Part of a small language model's weights: 27.5M parameters, 351M tokens.
MLP neurons of a small language model. Each row is named by its layer, matrix (gate and up: input weights) and neuron, and shows model dimensions 144-239. Each number is 128 + 24 x the weight over its row's rms, rounded and kept within 0 to 255. Numbers have three digits each. A neuron's up and down rows have the sign that makes its largest values positive.
A block is one neuron, or neurons of one layer that tend to fire together. Before each block is what it responds to, as a language model described it from the Wikipedia text at the highest values.

Responds to: Clause-opening prepositions
L5.gate14:130166128123147142136096130128136134141092124098143135167110124138150121120089108097124111126130114124156110123161109071152181144155074126136127072156142174113139145136128131130114128159112124160133160162096105120157101156122114155183116175124129127161100142140117110109090141174127094126
L5.up14:113119102134115117129138129159100144107118163106119153130130111133138170125161143141120158105148116159168127079127170181125162160137146071079185130148136135098122170096135125112119127133120116113130110157121116137106126130113109123092169172118141066108127120079134077135144167127113120144
L5.gate359:101178142154128151123092128096123156115140127174111153145153105141151136130132166136104136121140108135125127176085149101130172124156119168122100122160127093139164171103113135133121123117132112137138149135115111131156152088092122124117101133152113128122139134137093122146145145151094105139
L5.up359:153169174099163098098163165147144115131119084134123157170176162181110146090130139137177127090103099132119091079122125140133109088138170103086132173101123135073133112136201137111156097106106131137147157113146133128136107163111120135111121123145115138131084139107095103113153110114139113154
L5.gate456:113161158121159137112136148116140134117136122137139107159117165141117119154109090109135148120178098120130132113129152139113122107133135125068090133130179146119115139152115092136110144101122139149127159131144115127137122104095167179119142158097137125073094159151118114097123173139147098113
L5.up456:118113120110095103158138166090119074158125127127116155159097172141115112116161131143135098128129130186114104101121148137149123139163131138091130155138095128130119148106180177102115118133104112116108134142078111170145125139144140125117144101158105124108073156134111123083104151118169136147
L5.gate800:143102136112196108128116156095114098141105158104162165133183133126127097164126129109133092148119100125092139122137140129147109197130147145115153096135121145115180126151128102118136136137105117150144117120128141126160113117120117163139091119138140122143060136151114139107128120144167069142
L5.up800:150147121101138144138124155079139142142131111102118132121134102123104116092118104179135127138166152111117082124135112131102107117136135108090160136082098126107135138088135142162126182100127098092105090101077124154130135129137127147114078142099149179153123152180110100136124153124146160126
L5.gate812:132129124084153086136122154127122108140125129142117101149157141085112051164104156150129120113139115095106091099131107163112150138148125121129125125125140131157096137139159147139136126114081074110108136154156111138109135093122180105162101153119141089137112151136108170134152121149092154127
L5.up812:163125119118190122149131120094131124110084161120084151138125144135144152171121121119143147118120138102128122134159109145125140139132162149171109128127121122164144109148163108121164121113117109147148173122136119093121185112104114110136105106122140114098175146091102123063115160149150117158
L5.gate874:154124149120180120134146104122112122113120154128123151091170114125093120157152140143143133143124123134099104134098113143158149129096157163089117095125108139134129154122089132121122109111113120091156138131095155147111106139094105121147136149119157139176109156102159121096124129126149121210
L5.up874:123120127140119130127150112119141122124149116101128143149137093141126144174156118133153162161087139145123154153118189098164084125110121104121115078152084149146130110135148090114129113130102106161144107118137105157122119161112156141092115109096148148124134130116128117079142133156156120127
L5.gate1310:201132133142168136081151122134058166139144134143126161150122116115132116136112104130114121134150110131133122159192147135111119117127135111105162118128128150143090160132123107119105138107094095148176125162171127077169134127140119156133109154118130123130107147125142129078130118124160122136
L5.up1310:124127077124111144100120109095087159157107110127140166155083135126123142113089139096120112112102130148130131136135125107134138108133084102172128164127144118103091108127129181155120126092167111100148138160136060138160124135142125145144135149103133127135108088169120080148071100149130174102
L5.gate1361:151137116147155101104080139154099129160130141105103112110153185157082128134135127110126087120141151167116100104135141130120153168119141064112142128098151152108131111133168128129116094128122109123093127125129102124138148132164078143118156152133124138140113091131195144103129129117167140108
L5.up1361:123136129130129140122125129113107138155091135174089127120113100141080128089091119173146126175149132123092137112166128150104211107124118136122146082139129148132097168144142094142119142082133105111185110124146131080147128126109114145109108115121094068117110076164127134119121163097133165110

Responds to: Mid-word token continuations
L5.gate478:097145137165126129093105105147136133100108128165163162115164114124136108116110147137111150164117124121177131126156138137104149128126115121127128125139116061128102132165111138102092145172116173169185182138102135156152173128116169091126148126104143141162122109144150060139148136182132165131
L5.up478:138155132141128161148106187100157101127122141129142169145120177129144106145132116140141105127137147134119178134143154113154115133103140134171138149135140133160121169114141132126115050127127094134172124125168143132162119113121107139176086126123157141112101138118108122140134162082130154127
L5.gate682:138140129083151128109101149105067146113109117137104106136133139161114166097131128095108179139079107107136158120100120144124099142132157124109133119160130128077125151146158144130120155166105114127114120100148111141116159109095118176103123164135111092162091123133097107076139079104105101146
L5.up682:184114136149089117154128139146138152117143079171124157175169091128118110075165127114150131095132156123140139147125142110175082159079131103133101120105121140102095082096169115155135152109167140118088118166156112153095117127132131125164090105145136156105121107163116131120142132146171153120
L5.gate923:108171185131122148118142158111113137128129113134115095127138147138119145122105139153155107129127155160120101143127103124141166146141134138137138175140134170135149195109133085163086132137116112132142137149106148096140136132167098156154158132094135157116134153120143179128115167126147103132
L5.up923:136130177155138077124118113105164130128105105129157155143138053099125091138125133123134096126130102156131087119128170177097074115134123108105097138142109131136086159134125161145086098104127166136135187117125107137102106131119152149089137132132145085132120110145126128145153116096114165100
L5.gate999:148165118134143110123122130121130091125137167128098164127177127138102098178150132134124135110164142113147176104140153135117096159099133136095087149130136166110119133149090111116113128122115149150110143121133093116125088114177121111158102135108171097102123121159109110132150174133125147140
L5.up999:079141165103136145135138120126131071140197109145104121143148129132070133180125120132119134135152169151152120130105119153164134138119121117117114118133108110106118107117146156144123155155151136107134133158130135149147121106120119159149124179124142132176111090107120128156112134197127131131
L5.gate1076:155094144157144102094147171151123125064127137143134126125138160178152116120160128085146096181176151101145118163108139146168128139179140113123118111107151107144093121160144097115118132117103097142141145152124071072140123102168102165143121128132130127110122086120108091109112132141106091183
L5.up1076:134105123125127079148161113127137149113121121109145123145116103175120134076177130166148107118087112108108170121116134144125172120155152132158104162134153127126110108195108160155110149170122165153118159141161088132171111122145149148092069116180081153151097160109102117153140066119093139146
L5.gate1316:117105130122136117116091080179126094118100098123113096165069143197103117148131131096140073118114138122137157145176151159154094171187179135148142123146141175150102177116120133122091127125139140177117161168175124102128145141108159161130131114100116153121142178127120137130111156110131101167
L5.up1316:087110194161132100122116126082137192137159143130118145147145114169118134173120140147116153156121124192117137123132103131110150097147114113137128142147141104097124119160154112137116116172133172137155127117127103121186111121124128138147136081142113149125109127137083147130103110149105112152
L5.gate1451:142136143130121069085126120125135131104140096127099102087129118134144111159117136142145165105120154115138158109113155138098104151107119162149092127158152121115122119123127118107105137109136161118144128155074109129105112107139169122092128124120166121156123116155146122177145133149128151154
L5.up1451:157150166134177091117097104125101163088141114123095135130113111087125111112133121152138130162149091125100175116104154109143093192133109126124106119165151113132114153111135086116099112139159106129133145116124155132082092055129122171136124148104161104133131112144128137174139109100104122145
L5.gate1523:086129148159112151145106115085098089131135129176146122157167090127099100123155120097133150139149146113129152126130173116126135148147117119174097090150119116126117100144118124105063117150083176133137131114135114074137158096093142146154127105102148136123093138139181164165168177170084134136
L5.up1523:107135138120120112061148150120105122079135113126140100120163110161117129138157114145188121128160110117105136128131108125115090144156135158141107118107172133106109169125099123113104118122155192108181126105110105138127128103120124111165118122140134180143118101154123125134123151153105157111

Responds to: Word-initial "in" token
L4.gate17:146142177110125133115135128132106069103113168104108137129126133111138120132134143082158107091119082154128160137138139108108102137133135158142120150105115090105102107099139140124110135140124082137108133167123134137144058086116116142150138130121129131121125121148138111124145190140099096161
L4.up17:178145149107139110122145116106109090119118143114102169157083142124131111155163142103114160135075120219116108106135137154144100135137162154127126153129105126124120119125161131108121142146122157153114121207141139119103077089138113111141154128138142125133116121130112144100145139118120147120
L4.gate594:113131113136129129123124106143154134136136148160091147159086157143121132151142141113164127103117111132094140111131162106133141115094124149109079127113126102133128079110115127114137153158102113122131159135147127118135136103140153149161132118128134117113107141147111148148138125105112215164
L4.up594:113119094147126197112112089141124162139143152167115137184136147105111173148172123085133124110128129149147088143091180157140123111132119118150178137151136117110139103141172128098132166112077081136130141131166106126129106123095131158165127133060123127107131131147078139101125117101156132151
L4.gate837:112130108127125145137132115116112129143157124143080103149089153116096114137138160120132107135140122102157126149145131105124157135114113141092132117136122058144148123141171156101085140081120136131101131104147047115133149135143100137129119114097102142159116157146104131114150105184150140102
L4.up837:129140111119163147122183104117099153139114173143128084190117174188129151134124128144133108145104166189107128140122146127150126143131133099106116112149113139167163110186144150080076117145130102140123132121131135158178154156159084194128142117082081119137119147113091127093122117144107148119
L4.gate1268:155131148108125085106114130136082161114132184117113145160134122140141088114152136114157114132126118143165116091132121123188153140129154127117095109157119152096144121104136136131101122096093108165139137144144063117155174123136167146127130162108132045103151127126156136155140149102134130175
L4.up1268:148166119088121144140134128088133154107152113121141171142115102175132164132133143122157119111108131133130108128154141189121123110175104113123142160138135133125112162072202093136112122130119060136148136093104109144145138110120131114134111140144162125124124151076116172166109170117133153131

Responds to: Mid-word continuation fragments
L3.gate211:115111128159156094102096175130124146145143146136147101166168141127110065140151163075163128112122123112131152138121116102138113144045122151082129104160111133154138127116144156134087119130126074144124133149110132163145123134137114083159126114109147147092134113090167136164114172154136125133
L3.up211:150139142132153171112182177151116109097122151166123104137106091164119134168118121092154115142154134163145135092139124147136092140114143194156120150096116152105108163127148132102120134143137119152132121141112135148134150103148138104117146108140131109101118162106115150111127107157115121092
L3.gate718:175162139174120109124108116134117125194129103149142124193126144171128091168112134105148098162104142119153117153123141146139105138072142136165103111131120137129122124094166116126079163142109113099108118150163138170107107130160119128147110147131138143105126135170142122130130162163115169133
L3.up718:146112141131115166143123107147143114158093130148124112122133116154110128162125140109072153156133165125120105107127113155150113084122097114171103147100121112121126144131136154116139109098177132122177137135071137142126146126132110107155161107119126187109076125117114115113123157160148197114

Responds to: Preposition "at"
L3.gate489:147144149178106096085120117132164121182126122177119106143140145130108100114125141101104112084116126129125082117116132129123119122147165164102115082184124141101124091108148076127127101106111115161137157146107145138126152122124152133107149118110157141114150224152131141124136122123122150143
L3.up489:107157146147148072157118116135103107115133137099119130161105117096123139088150130126102150136173150123156138160113112122159088121143115166180127116134207134131133171104169130137095140153140142148112095111101151153120121131120170142156098137142095154141122124149131146118192159130125105146
L3.gate819:143127140136136153181120177128111156097107093154111124133128139142083113121134201130119112109114094100110136114094190139101135165120116134088133099136160144138175159096156118175093147139138132146106173101117144145119119113113144154129123157131138175140140205190132126150107083137101130124
L3.up819:135130093132079105181145142145171155130145050122140100137122121134119125112155124154110165094129083136117100147111156159170134150126069115113160099146144151130137161128174106139128151114152130157112140107085125107138099109068126150152104132075149142151149157130109120150139075170158162144

Responds to: Prepositions inside titles
L4.gate345:159141128126129115133164172117131099159130193122157114103142128126146120179088201134092146125094118089115114145117105116121091137116117125167124114149117103130180131144127079125155157123108119122154133108146131150125136140145121133071095167166100092201116150160153160099126150142111164153
L4.up345:127129144162106124118125121098065129137126145090136110125169126158143126153108143123143141068114080111149127130139106154122117135103121131164112101102107079124109118145095124159130139133132165116166150083115150123142136169122157155143187107135141140099111136093143151130094120139108148113
L4.gate527:082131135143072106141135122161118139133142174099158138135113129073105115120131129166117117095152119112164132141132131139134135166153085158134142127104178137126165177107097140140123097114143131121114099108104113089113107073149136119107156125129154129132139109098142115106081137135120108150
L4.up527:119150169117121108141149131095147148109143131136153122140105124130111105130132120118122105142129132166118120102152092163148091131167112158108126099137101108124143125118105195126115137111159120172073132125141106129105093100110130130080152126105113126095151133130112154120087142098114111131
L4.gate834:139139159192141107105139138132126139139152132131132140089116124100116112132100175128114105127128103099127139141157087092107108127119085107172114117123146116157126143155119096098170115134123090113125126128135096118101099070142130117134125106111136127129100151141120138141161145119123095158
L4.up834:122144145134114130124170120152132108153152137112117155075144101083089119132107166152090100125107123120104138115150124101133080110143139172137096112109127121091147128125094076102136098132133117086139120136142108129061115123158160116109139131127143122149117171055109149142134119170118091120
L4.gate1352:150158136130105087158122146143115101104117115093142111085152125088126118126143102101047108166116107129113148158124144132121107136098119114117103105126131127171122179110150136118137114106131170156123147151113118122136103107128125112166120122124105146112091128137093136114096153134107136151
L4.up1352:162147112177111129140105128188143108156151155139112166124157112112155139139134129125125147143129152145106108126135114100141143119121154122115156135134172126151176117120114144102151092129100096089131141115129101128139143135110158077111099123100125152120125154098139147165106132121136100074

Responds to: Medal and rank words
L3.gate178:158130146142114138122093161119119121135123103123138081175171106114111113099069134142139157120066140095148107142111150121164110154166160128138121158188110124134149130135120066147122113083098142129090105168143169145095161126124144161160110157106127156149121104151098109101129141119095127084
L3.up178:140144118152119153137133182143126101138179166149158112136143091103106116121127160140162113136113161098115084112149130103125152113127117124135151158180109145152132119139115117137110130144109104128129177099154157113100169200122080099117128122134130157146106135100115127143071147160113183137
L3.gate384:187144161132124119097129137147093161144137157158092136122168122146119117125131105136148120092090127118089165116129170121111176140139128121170172132144181114203132129167100116162131131114107143161110107157095096088121148108115137141122106144128132152129121137131118096087142144165176137167
L3.up384:143106136128134112120147111200153134132113152149134145115142130126106122145084135117110145141100118100125111087125130103157118128163101152105162117108098146164129083158133095168154104127123131140159097154077143083127153145127124138115127123127124161102114135115101096125116127134162139123

Responds to: Range end years
L3.gate436:147127140107126128129109143158080093122136157122108087166138120117128048125143169151151089086147114131105138084108135082118112096116167144104113111161096124109128125093144106144145137166138060100151123137119112144113103108119151081094158137127152132159098146141172143137142133123099129172
L3.up436:136091082140119142122120094123122135080139146122111118124147125156121083114134180147170120105145076132146129100134157096152133115169154132136162129133105134113134125107161142161101115138098058146151110093120105132120156074118124122140140111133112136159098079141121120156082133084131112165
L3.gate859:136101087125099156152154122131127076120096136098115106126153111113128123093135104143126115083149122111124175111124123085122105128153128175099146096155093128151120157113084089145118129125130088137135160108098142140137171152105127123126143141105184095119136059146112183121075191137111098120
L3.up859:172126098168143111137119173150096112110138079083102122125151108115115112121121109161128132085109128146153124150141096121111108099152139155117132124150139116125136104113130136113124134109089140125149160124104138127154137175154140122127129151116170134166095110116133131144165143144145129106